Weights of a small GPT-style language model, trained from scratch on English Wikipedia.
Architecture: RMSNorm before each block, rotary positions, tied embeddings, capped logits.
MLP neurons of a small language model. Each row is named by its layer, matrix (gate and up: input weights) and neuron, and shows model dimensions 240-367. Each number is 128 + 24 x the weight over its row's rms, rounded and kept within 0 to 255. Numbers have three digits each. A neuron's up and down rows have the sign that makes its largest values positive.
After each neuron's rows, "fires after" lists the tokens most often just before its 100 highest values on Wikipedia text that the model never trained on.

L5.gate755:089131099148194131136114135162118128166077166179125111114148123129111139130125145116106154103113085133173135166087101153072121144108149122144139126123174115137151175173147105132086132134082131153133138130149079136109108141119125154092100147170158173092114151140089130151114159097130114096140112147130128141119128136111138110139137139141093131168125136098131151132129079138154127116106
L5.up755:096146162098121121095142156138113109102119135152130169114144157114125139145145136083135116137149112113096131148137149087122119084108151158150112114145142123157138103112120119155135092085110180119089100157165150104102199134089144121142103137131134141175101130108131181165153135192109046157086110118075086120124132182120092130143141104121143090120144126148122134160123119123119101132103
fires after: ",", " United", " in"

L5.gate1092:125115151124120080125086155145147097142111123121131148098139113136131160122126181155124144166127112141103109141158113102114104124107101132113139140114161126112123123129156146106110141118160121087102125152120116113136135184104101132148140108111126149152124085157167137090143162118159124197113116117121108162106108155141089124117123120084146086189125159152134151095138169093127128112113
L5.up1092:116146124153159135109096113124144128146122126078124139123134146112112135129126100143157119144150117179100124143091167132124148123134140113147118124146111151129120113099144131154117134134128092134125062129140104154134150134101196106128162149178181130143154174185095113094119141093069172144087122133141156131112128128130122151145124105122128216112110123158100142161160109109137183173113
fires after: ".", " the", " Upload"

L5.gate1230:167154132080113128127144112118117125155168146097155103127104088127141115085127129100147150132115141125131114124123165178123152162133103141113146161130142110128123126089091133118120133119156072129168071155153139146106158165116079113138125116154157177154124108141139148138138130104101095173102105148114144074142104147149132069138104138140136152133129112166110149163072096149160144119111
L5.up1230:167139136116136124174109105147116125108171134072150131121132103131120103164165082135142140109119131124155069136134179143131135122106111112131099151153127145116132160103132148092098145152174082195157097131139114068109176162134163097161106127116111146146138134151123135139144138152164166086160101124162121151161143125130108122166141144117114139113142139147081191135121122144140122134129
fires after: "|", "\n", " |", " (", " the"

L5.gate1292:090185098148139095147115093131135114119163104129150092134150119141115122143114118140127139152118148169102096076153140132115108161119096121088114071114124096151106126167132125118121163129165173171122127167116132119130117156100134122134166096116101136059144138146114111119107140121129160147075090091154114097122120164140120095093131115105141083170090098163128151128123155121120137122158
L5.up1292:104133122136139104160143154095103124147105111112120088132131099112145136087156080122114086131150108089137110130164167105118111128115135101101135141135135090134101133116100130152098134109130145100101128105146158159130143176054134109108104107136176166101093131110141112173145146141105116140111111097131126148150107159153126151119100151143101090113094112132133126128106106176089152167123
fires after: "|", " |", "-", "\n"

L5.gate1119:101124122136130118095121090169156156167135137132184148096157124150150105111120132150119131138138156073114106107135160117161142127104125139091100146100147123140125095124110115140095128122147136115088117169159102155083131090160128112147130119133124127172124133190138124124128136158157128119092164108116121124139106132166131167111138136112149111125117103165143124129109140166141163146121
L5.up1119:124087115135150174119117095102121103111182122166170116137138125084113128081105139145117175165100150150108118078128139119113134109101197145151140107117166136134106106104108066098121143137111149114121155121115133158130114145135078146114113104141127106120148115172113154124089151152142151094139122116117140133087099097109142166121127155148117135070087081143134102115140111159138164120127
fires after: " |"

L5.gate984:131134136129092100116089089131146132137102114130132117178129130114110085142124148160110106129120082099141127112126151111130169070127148103111125140150139107076116110133112106156104121156159197104143123119139141126150089090107151162106127114132149083087157130133142104132131108129126104123093110112094139093105142096117149129086107141141102172123115141131120093173137159076133149128102
L5.up984:117132155123126117088184167100104151146148147162147149120115132077132146142121117125147159111125122115180119104157123168120181147118108164126162151127094120122118120140139166154145165163153123135135139119161127172143145096143156150124121112125133098059085140077124129122120090123094100089096114102154130145123124173126107068170094124123100148135132149115162081139110120140090150095167
fires after: "-", " |"

L5.gate994:080170134128127166162126121155104135120137115128156132122130128128133138101124163137076145118125137088136119131121154113102149127131084107146151127118145176140096148136089094138123140128162144135117111129127116106199127131116134126126089085143080085128117157168123160148107126114112117110175155097101149152136072111131125129116103077151117150099128123145088134145113111128147143124138
L5.up994:121142158100116097160094121162149133106127094138097111126115177172149151148137130147126134152165152118128118150137143152117149110108131120162157116154136111127129151079122187095113098131111166080111146155108086128151145135099107076145111133134080126126110137128154094151113101142065120143092123135112100118153145122110144107138169153146104098094121124148107151138149141142155140145156
fires after: "|"

L5.gate395:157132139115130161149129108128107133157156116114120124140122152101121153116165098135101128142150114090139102130107115141158102121134118134146174178181103122169113143142109163088101124114113120110131169135087165134163106124116158081174074119160139134123150108093152173086111104097131124145123143127184125140114100189146101128101120117135080157148103118115086083128111117113131144128139
L5.up395:144119130128106136128145185152141101106121134104137117122120160101127160089119126123108116116177119134098128103135109143140139136119100158147131143140114099128174149126121118128089105097128128114147154128115101099118072121150150114141157093121133075089166115151150074098146133080113107153107134120146148108106113161121140087092086124141118167167109099119154099152111114157139143095123
fires after: ".", " |", " (", "-"

L5.gate1051:136157109154087127127113128156128181143132159117143139126177142159182130096140133153116146158154112144122126089131142121111094078091093149129100150099144171159072174122085144122158166120131130114175118180163127124146126122103111141122151110095123139103113127108140120089155130101138127123110109137107131076122110139124104147126120137143148083101170127083187143112109164099136111139112
L5.up1051:126088153096137108142156103111138118137124108128128112147147131102152064121114112157098143214156117142144121163141104110152126140109128204113136144120118126160086150162199121154086147154090155136111133133119121127142167116149173116166132152128151134131126123114129077111169111132172166141172102159161127149087099141152149142123149180125066118149127168119144153113116145124099061143135
fires after: "."

L5.gate620:160093156140135125151125143106105110093133071123134129132153137172158150131097098152119102183137159090150134184100136126147134095102127125114154104093147107108119104122116140145114097126134127161153150114116137131140137109116144156161130136127112140126130164127148127151109099147102137091148109154128178103154119168121129091135095097160094119156102149116095169120132123115087115152087
L5.up620:112185140077138138120118110152133134141114147097142149147108116106140129149145174122112153096152142144134113100160125132088109124152104099136066109138112120115108098126144114112114147157139121163051066140151105104148137149138153118181130169082133116108090120111115125140127151119138163165165117136140109136102147166138123176067147144130113137133191115077127123170116131131121130104133
fires after: "=", "W", ".", "E", "|"

L5.gate1124:138062118138145097125145065110189090072156137131145108123098140158124121119116124131124136120164156135131128145108166107125112136088123141116116128157130112131096139107139155162141125158104127134112091137140114148126167133136115145129121124126150098138123163136122103122143137111129159101142125112116178165106144162123125196110108100150147117169147148126111167114105131125124130101141
L5.up1124:119147158129138169119112093140109117127115122093132120135158128122150129137167115166121140137122119120110080153155108128069114101157144091119146167181099139162155159127118098164111129179156130146183125091134117152115129205136100123115133119180136119125122126087141122148100147157103121105123126153125120109116128100130089110114167143129143108129133136106133091113110147163124141126152
fires after: "."

L5.gate967:144138147144136091110152173081137080129113123125134137116096156111142133085133126126160150109101137119150124146149104122135144106113134152154108108128128132075102130105149098122132151162141153142113143129139164142181124123095158063147104110144135119105080117133100143128123136143141177091122119149148106104137097153138094096095136131150124116166115140079127129168099098121102135129115
L5.up967:137134159148132127151144147122203094099089113131145119121129157141104147132147131122139102160050137126124111094154122137135134118112088156189115152126165067119112128129126136140135135079154085162138132135157145079121119146197161115116176099104120115166122146145109100114118123135147125130169124097172134106155102120116136144135101121105169102150130107085119125149118121128156111122132
fires after: "-"

L5.gate793:078101123147143131141136103101149176083143135143179165134080088128115073116143156128115100120130123126164173139157110115146107104135155104123146181110094102130152115094135111147120125141125115127158139156177112126086093107072137078122100094171105136154156131139109142121115113108163132118106138115103148114107149122118099169129101183109132134114123078126134145123115132140099144128125
L5.up793:148117167166174128124124154114138163137119156120096176137155139083135114161105144120143110150138111099120120100118135131130128156149151175110119116135155095157111134130116114117161091116159101141115117112124167176149127166115126173125145083155116091149084098108149116116137085139088148142146135108144081153105142125113103119144136139120099140122116124151134118136130111173138134106120
fires after: "-", "|"

L5.gate680:146141162075139156120108095165149165106122107132118126136133103096116139141110125118145073109143158077125125116123092170093138132109122145151155117123114087107126143187112175103134125108082105182106114136140108110161094097142130136157086095132142133163195119089083171149123132147165093118137148165117136144148128137152095112111124134113109143119088108161148149154101154122120106137145
L5.up680:142130152081105144141168158127143116055066164126138121102160122183122117147122179093110112150167082116149112097152121148099117133139143162152119147115125149091151143159136092150165125126122065103123155129183127124114141127131129139144118109123146132098113144095110128145124093157156124131106111102119152134163138118142141164150130110119202121126090117108129122197077121121162145179106
fires after: "|", " |"

L5.gate409:147137110132152084151108105115140127130115148136095141143112137117109124086156138082149112143107170113134152110067116188141122115111115157183147129139127097133113142088126125107108127161175147157142122134156115075095105128142133119145110151127136153130157137160157093125103127060111141137133136064136149111118117123161100123078161149145121092164105132158125155071121101122126191132098
L5.up409:153150124126125114125130087101155147159089094152104133140155157074133117134137124153115143104141094096138102158133127136103105125065120160117128159144127141120146165126130131139107164167123127154134118095121102100144158132147175129120077169132138122137142147164131127105138122124090117142114120120089161158126137131176117109153148123122165153127102091126131187131120147113150139138155
fires after: " (", "-", "|", "′", " |", " –"

L5.gate1138:187106110125165142099130179140164149145109141088125152149150095088133155156172099112093146165119129124160156125124130145121131159121148104106076105140085154157134131166102100127138126161137144118122116116127150142102109152119140138126126113117158122119129088152109106088131124140148106108141135138133136075090188075111115120109137097119142132105151086158103128112117127150121137135099
L5.up1138:156130114141136106121060135138111144117110131123163141138126116113180119106123158103166145162123124119167159114075149155121123136138108093134146161084091131148142155127139152160095122098166153089141157128188160147088118111138153122127133108157169111153138152149156137132129136136110160160152136134109101136097115110143116131116112065153120121113141122135123130105137123137132171158156
fires after: "-", "|", "="

L5.gate707:148119121130156180097145122079102126156127136124155156141143139147139136110129102139103115145091117113112117087103093114161092095134174121112155156136117093167113124157106111151114130158128168120151148126084127120093127156161071109117156128117144158138116140142145133072129171129111094067145153112129118126096114114141178128109169076121117101159100128179123150126115137134115168165145
L5.up707:131098134135120122127100115090083170094085145114139099129139169127117063116121142095133167140140073106128096128118096181162121111159102163087118152132140118153140140117129137096096109124130092157166151161128145154138118122130089090099140176112139150154120117135099118126116097125133172094126118139129133120071171140076143149144094139155134128089124130143117124109104150158105169163134
fires after: " the", " The", "  "

L5.gate504:151182094124116119104138098081125068164108128120093147207139115143114108108111130092150141160118107108165124113170165185126152113119157153125148118120111155141099107119151173123140077107128116122121141141106125126104113126095129100106125148076137148110134143152152127140160132141175132104105140138166100151146107143118146101094125119089141141131139123088133152142147126126153152170105
L5.up504:124140098134107133142122124118196134119125166175114144158134148090146085143102031141128122132147122134122106102097148116143134166111131134114170102109127132131131153128154163140126117177195130109140102124137141111112148097110186112156138155108153102127116140126122099126133089109164108103131137129113110113072126117140119108126125144102152112150105151138133078149126114158135120179143
fires after: "-", " full", "to"

L5.gate1019:150128117093127142152102086101108119127134123139156087116121138200099126109116154133084150094119119149105124117123126088123093120119148091133095132113120190128106107133127121100108140134139144158120128124135108143091104107102115126094142146120118134122114110125094113148089169110105102141115108109154101118141115144119146146109132107137094140127186150142114119100131099151151130102125
L5.up1019:135134121112127124099103100021113103191164105110112162116112150144146139130133089144170104116128162122164127144124131116148145149082124151144142131140111105121095113115181102113121150144127119174140119084144116128134135124127127115131147118139142170109169119144152128101103129135102118171105154144131094117163135092122127164129098113096126132129135110111143138087094123160126155110145
fires after: " |", " −"

L5.gate547:124114125124157124147138087149121112126122076128100140164156128150139130142128163164142131130092140134149093086143149084104117110138137149118122116167164163104092138143107122126106130123135128140153130086132087121160108096098131140100146130101126156113178124119139170128075159119116150148130126152132152136146153151135175101136142147148144119126128134085118142095130110140130136134130
L5.up547:113117094102132111129138134165148136115104140135104152117150148137162152150123191154123100100117152097087160088153127129120096120122164138143111120159114118121124138110113177118135153106134108134149135129145138122107074172121125142098139080090120118135181138124124148110102168083164137143163108115119129103156165115114109159181148139173129095096117112112125139107092102167136152089123
fires after: "\n", "|", "-"

L5.gate813:166151128158133110120084142139110116108149110137163137114127125191135141146147126123156131165119117114122107120111118195162096105132143159093101175128125116130129088113111162102152167148107086099126107096107149216150119136142130127109101103160155096127148113126151146127126127148145121112142176100179115110109129129135095152155169111116117141091120120138157101132134067118123119139147
L5.up813:148134103142129121147129131135135125155131130142153123141093126126131138093137140165179121131120113121102122133152125108145145129119128150109133115131092115148175178106143162117116079133142116136137150151147151111167144169144144107063109101098119118115150104111146080106125157127105164109157164125110130111130182167086134135145118148109158148121128138117120172116132111128091108108106
fires after: "|"

L5.gate543:131193139124110107121113132131140132122116152130165115076122136142083116150149168069087126106169158093120074119135126136077142126162160139127141134181166112118083130146145101162131125111132166125176101178108133101123104118114157129098088109124079132135126132122102097155094092118137139143127118113090136167122137101150137141114089122134119130093121157124121118084134117101173125127121
L5.up543:128134140093121082175128099109140156122112144118065100180126141149158153129143183123117136078115131140147068103140168121134126182109164131159137079118097104103130145102133114103167141145107127115141108145120143161159148140125158084101122128127122091119113154147167150130179091130106083088144087142097145119092106125121141095119151090179109146170124177137122094175169110133140138183137
fires after: "|", "\n", " 1", " |"